Weights of a small transformer language model: 8 layers, 901M tokens.
MLP neurons of a small language model. Each row is named by its layer, matrix (up: input weights) and neuron, and shows model dimensions 277-404. Each number is 128 + 24 x the weight over its row's rms, rounded and kept within 0 to 255. Numbers have three digits each.
A block is one neuron, or neurons of one layer that tend to fire together. Before each block is what it responds to, as a language model described it from the Wikipedia text at the highest values.

Responds to: Tokens that open a word that continues in the next token, mostly apostrophes in contractions (I'm, didn't, I've) and verb stems after "to" (to ra-ise, to exp-and, to su-cceed).
L5.up123:123141115124111110134158088123120117115171099104124141133123127109146061174127110122174111112141073154130113101130135109127154180108090134192141179131145146131141110120188112112123123103143104117187123122169094115073131152103122141141164159141130165130119139108116125183090112133119121145142142120152134146183138124113151117117126122122120119114130144142143079128112084113101153109114
L5.up125:137109150196155090151103080119144159130114113147170114091090106109142106143137122147103122128113177146135101131141137091136120120100186135169117111129108109225125144153127168112111128125148162089174137197149163151118149112109147152132189124111147151091128123091126098123107147117130097092153127109148116123112145138167135115162103112122122099130129154109162108167087117103119116089126
L5.up286:088124114178125125114140159089127084110138139137128122180136112132118088155161118109128141130141158134141114115146132153125119116115147157107147113111117216139151132133141070172118118107093143135122150154151146148143136130113151104133133099118126152084066134105127137134099146094142125168151169105138113128133164087126143139127105154122139110123107124184140095139106155162142123126144
L5.up335:085168132157136110123122123124138074128131096124140113117086106125137140178112168091158108124149173168156136153103142127145156111132132141147178099106148185132144153107102106146130097093143108119181131081148171122122163148141146125148145146108145145035132120136118158106147125115129116090134150123126165136158146121149136148168130154117115137159133109126118112083146082086165143124086
L5.up374:099131118164188077136097137112130110110112064139150095131132130105087110131110128087142144133190104128136146102114146132159131110084129132156163096118174131142103114123150143120108121119146087091132132099102130142119140165114173151137115126102121142117108115151164152114110128150129137137162151099165114136147118090145094124134116129119189105152098165146183089153160111149130086128143
L5.up623:136124134115138135093135152165142128109158111151146133153147120080129126126129120107121132133118110188126102135107159172166168144117136161118118128095150126159095133141090147111117116130117152120145130094156124140079125149137149149119109089116085179115134101149129143091168143083106114154122132152131119116158146114113163112099122137100131174098113106137129123098157072134100106139069
L5.up1040:123144156139134091117151126155096161108125115156118085110135105140143102140112131139141123110119106174144115123153145112103094135113117161128132170080165121161176128123150149086122116132137136163209132128127131138101165136087125150118119125146162152110135104142160116113120141157135120129159175114101140134138096155144126139112135095114103205161153080115117095087122131132073139154109
L5.up1118:126173133135096084173165153115112172100141121154135137104171157125141136094126131150091166101118149131141111080121134131134107175095140115130145118122127129117080092143126140109135099140118135076140146138121126093135089102119155168143140104148112169101120156130138136162111100141124102121143164117169085087146144166106116136133135143121113102156130144189141122135113131176084192112162
L5.up1328:143110137122131119186115128119112138138103132115145129143133106116123064145119159144127110139111160111130094107126139099121115087105126138154133153132121152139140144159116098138203108143147114142167169069169124131095118148135133162134124147117112125094086122110140154120127152147114115179127140134113135153144150161201149115159120097116117139139118113215128079111127104148128166094127
L5.up1372:117141127156083158116164145144123121106148112104134152120145174143176110152123136160163134177118073115132089095145128137115135142096137135149153128114140090165120141154088138166160122130096169111140147075150137139132147142127121143177113151130151119133117132138124114108109112047153118152173158170128130138117145133124120105126162137135129124186178098116102085148132080143127146107136
L5.up1481:122126090120162108102124118166083118102105113136116121155119115143134106116102131111131126108179108140128095101128131127136131138071136155156141115145121167155106140129149083121129122100154155136167129109118119113148113126110118164145149129100131160131117150144108131092143159082140127189124161144154097107160127080164116116148130138098149122154158172139115122128111134107152084070123
L5.up1557:119144168132082079112115122162106126101126118152134138092086102079136145157101137107131146122174133127165145087112114137160099152131131153162152123085134137101151173159143115114120117118148112102154118143137136107112112105117145111128119167132132158135105118143126138114121113160137104092205119138101139081115155104119110145153119123104106159136130105111102104147151119165189056118104
L5.up1623:124114116185115095169132116160099146086135127122129159091135107120134150174126115135150123096113132128138163117130121116135142110179144119161137107176120115157155136138147111125107136133164141162116167135178106109137127117092127111143145104089101156100101103134140146140128184123134112132111124113114114116162124094123151156130135202115165141137159124111103128159126079129159112096138
L5.up1624:188146141142163113102098094153133123141105129124136144124096128131076106129088106094135092105120127110155114083121175122127125154098132123143119131129142148167123159083151133115150159127132153112120170137143108141125158125176142164103152141118117132137112129116157149169110133120137143123131131089121133162168118096130124100117135109091171093076180118108127137130153116126099095112169
L5.up1843:136140144124152113121146046181120148100146104087127110105077111114141104091109133083115130136124089118121119148140132093133091134142090121139109134126127140130149104131158126137122148145137131099190123133133060087062083128130127107131127126113125158128096159114156127177113148132126140126142148148148113096123161117129150152154080097124116118095164151124126123167154166129134109129140
L5.up2262:157153126164125122134125155119072167156123154174081128164132171094130132172161106144102126137130120118154138124158156132130122161115126125152089102154149190138140154135122143127120114094138103127101146114171102100100112110105092112128134116148095152114142094130110128179101129121137112131149134116133160184134157100110147102146123136135120158149101103140181098129076126095064127106135

Responds to: The first piece of a main verb split into pieces, right after its subject pronoun or noun, as in real(ized), att(ained), inv(ites), decl(ares).
L4.up900:157133169114104111148111149076148181145145138117160124160153143138113103103141112133098098097125171129106112097105111113106141139112100112140129139120153144161098109151129132118133116156133159087106137115153133104103136123132114134100143125093113158095164136150102158125147195156093110117137110117128165162143102097147122101124163179111148121116150096132144121157137101127097133096148
L4.up1060:097142156123145122146139116125118119154133123109140146161090095096135055132104156100134106100146141161125119151076139096123142199098112101126094130106176117131162155184159134130150129148150142109124149110137102137073110147134151120137142153124138173132088107146105161156111160102114123126164124147154163142144124095153110132132174138098133130137145124121119149155123121095114150123111
L4.up1552:143172174118106118095151120088096125154115115099156157140133121109121093149131148123087111097153136189154128120146115142134158118076120131125131134154103179124134113164175108149129096119131145129143121105119120104128088123083123106125144146099130142104080121124109125163114129112107102115161126144102155135156125136108138126143126146118108107147115114124130149129112095160145147099138
L4.up2174:120149134146148125125112145130132154132151144098140157168114122109120081121138116121126111122125165165123128151102132147123129210118108124114155134151129159111127160168054090107113140168149156120145109106166121140095125128148090163122132153123157166110142125129110171140121135148125138163156164160093152171150113123125119087155170129118087126129118135124146095163150127107085132128155

Responds to: The closing = of wiki section headings such as ==History== or ==Climate==, and the final | ending table rows, just before a line break.
L4.up445:107138118111146140128082138121140080087120128150130076140112139155123159172136134106109160124077111138135065133137164111093141159127165145120097132073160124136135129138171123166120112131159111126105139125138154106090137086148153130119140132137169120145125131102135113130121152097133087120175128107092091159178150117103132123090173111120124162102143113125104121151097159122119125132142
L4.up1469:148150090126135089128103120174164105099120146159131124077102137123061150167098071143129131126138136132122083139141161135114095118117169144099066144149149122147154147142149130144128110121131095131087162089121147067104130109124141113103122117162154120111148087114154160121113128154107154131131121117091113179124119119156104130154117125096137146159094143158107120116130121108137098097159
L4.up2033:165144128102151146144139127148111104100130131086154102144150176131123156152121094091137134142120124117132094144075154113153101139129094120103134128099150125122141135148135148148127119124132136141120090080147120119073124105125162148136141107135153104094143164103130160125130149114091101140208139132098121187185123132112110167143102131104145121123138098115099144112127169125140148071150
L4.up2053:098116118123152144121103104162134098158148148174130064103152173099130135151145124095141147110108106151146106158131138155131074138121145139097119100079162127139133136154161125156093104084169112107114100106144129104081162111165145130092114089149128112118165135100150146161099143150119090127169113119086119150153132098134118109121153123094169163088164086110091118139133153078148121126151

Responds to: The last or an extra "=" in runs of equals signs marking Wikipedia section headings, as in "====2012===" or "==History=".
L2.up646:089137146125141116090115135126119100136130148196145116102165104125143140098136126111134162114097132142153123115082114105102128140130148097148153137114130177149150126151108103116119157151127147135178133141133120097111119129153167140111113139127128118142144147134115190122122124106174107102186101138102144157118102131110104126126172126110152155141133115084147115095112121112156155144142

Responds to: Base-form verbs, or their word pieces, right after infinitive to or a modal: to collect, can be, en-act, dist-ingu-ish.
L2.up1582:122134101124137091112128137158131108129112140153129139174146165049134091131145127079118100153166141163149095105097125122158157138139108143148091148142143161120117151102176132158126118138111161082172118160144139138152113123128136162140106100137124158091070153168111156127146114089138127144084117110164127155117124179132127150118197108116142139087131145135143144109138098139093116153127

Responds to: The last "=" that closes a wiki section heading (as in == Reception ==, === Books ===), and less often the final "|" ending a table row.
L5.up21:103135116119151088115092105148146141140153140103108140130141118132122130128151103149116136126119113146124112164065179134126121126151080160105119120169133158149106104144144134181124121116129132091138081139147086087099123137117134141196115104121120110102114153092130118152145122104079149141147142131103113113144129157141183144137174129112143154097184089154140092094127118189145088128132
L5.up81:116157124095110162118145119142146136157120150164149148099163127138133093126124133109160122142139111137121169120132117130134135120067144101110139153117130150111156114123104119148114111125096095145154108104141133130126121133111101117133142160121153099139142147085105132102080041115134143117124138153109135093133086141151128094105143131126164145111118079136146063120130098096115071121191
L5.up193:142113095135129112196155118164140113120121109122118165118155128148113103138142176163157118115162172114135070122105130079127117156125090156107163101090127135121088159130063096120140136138151122117113149115144133062127110112118119156119078137106119114131151148130095095165151122135099136105085122086146168151109131146098147155152128144133123116106155131126137120141144148185115183130114
L5.up312:110122113145137117167158073171104120165195132132129137139142126109113137121130085116145124129122123166107150144143109146129149165142104142113149157108152106119060145144117156157091096109154118114106115130146131143111132117187116087164137146118140153147110125151114149130086108125138113109160109103112128152101068103134161148141158132122128128123156123153128108151112193159171132082123
L5.up599:156141132133138169063146131145121170157151106119148104092123139159133113150103117145163114122167118121163082122137118144120115165140107148122119099162117099129130103127139149103162110108134115116118168116090091120160102067127093103078130086150107138125143109151141103177136104107160065090120119118137153101132150127145096117146132147123134124127118139100128170156115160188124122171140
L5.up962:129130170156170145111121138157129073110153109122145115127136155143151119106125141108121134094122146150163116083129113095133118141092091132119135115131094094188122113140148163135125105132129132132090116147152105152122132122136130110157134128152131110114110133093140130104140106123147047137156143133112177150168092153143112133136173173102117099126134123120131111134124145108144090157148
L5.up972:141101136080100119165126120156151142153177103147059105144116167177118153120170113152204179153119134133145184142116136117158132142120133112149212125074127112130121153111088088114163138157130120112129180082149156128119111089164127117147136120137113110099142118085128143114106094125117161135103157133096118107104113121134149093132146119125176146118140092120141109153096125128101100097194
L5.up1129:082119131104153129162124043137127116132111096146167132155127165125089147115133146113114147104136126155102125103119120128095129149126093142142127138103104118144125126124128114149147165127139111098148125148162126090122174109155166139115106121151079107110130137133107124138165172124164137087130128120156096110165104135115102095146157127119107116116156091150154092119065128144132120131118
L5.up1217:160115128090195118148131085187078081181126145188138138093120139144129094151131114123132142108068130151164117140134092100114151167123110140143118131126159130142126145117173129181144109128137092095118134140147125137088141136145154137132116129135141143122132110115100123133091135122106097131155110119140100133111106142151135137129150138123124172112210092118151118136170117122135167125115
L5.up1301:147147139175170047162134108144129095119148081148103102072164144114109152146113093133155150119132121092169130096094133129139104175114104139156120143084106120122139140063104159150175146122117130113131154157144127126089126122160146185165129118146136127111091134088094132140147106145103142111141152133154150130144101145150150103093141097127144139139125076095139100150179144161112076100112
L5.up1488:103124180146114150148116147124121119135150128175134117155107138158044140149132075106121180103120108094142129150129157130153118138118097134128097124107111137092074129108116129148136129125097152103111113137177136127110156124194140076101137113121118127101076123102129128121095130138114127131205148136137121171152135122134149182091161120110157156125154075156147110152143135096143159135161
L5.up1600:140156145123143116087146117145112167124120146153148162125151148142119105103110160112141114164076114140131082085125138127135144133125113164144126141161099146181127146104144154199128109106125127128142098134130163154100118137114120131088111087163144129132148120166097120148133174129112142122122144122136125125126136077121128116094119159097143155133135109149114088127091105105135132140079
L5.up1883:109163106113135154109112120150094132142134119119153137110164109117149173174131078119117100139128135145129144120144119165179148145105111191154134144115114132119073157140120134152141125083142128131119138099137134095115157144149119129140149146146138135116138116109132135136148120117070082125217160131119178152149167128141168117147138127116145102155119125122113128120125143099157090098146
L5.up1887:105133106097134089160177119174139138120149148102139142188120143121139140149117141121141131125152156127104142153140126107131132132104130148077152110088158152150152106175154090136170137150116076111130146088117119121118096106111146097134139138093143110077077132129143088131093129112082110125171123115103145141150143129107152134130193140090135142165119082086119096120140130113182136102106
L5.up2247:147124149100138115141137172162140128138160101124102121134140157137128110154183101147159117151140114133120132127114130115142099135114145168134130103080174159094096070115136135134166119101142116146127140132136101119085136125131099091072136122096102106083129166129126123122112124126117105120169136118097170148104126146182144121180111144119173162074142124132114099124111163136140146088157
L5.up2545:082133117178224133161098141142129106149131173113131141117086157130134159155133100102107144114126171168143118157139120085134119156128137161138101123088142145162118117131118133169111105127149130154115141134146126109098125085169141124129165100139142112099139133138162169125112142105135110117141121087150147177165145106111142092135159204099141128126156101117137109129144136110124116142104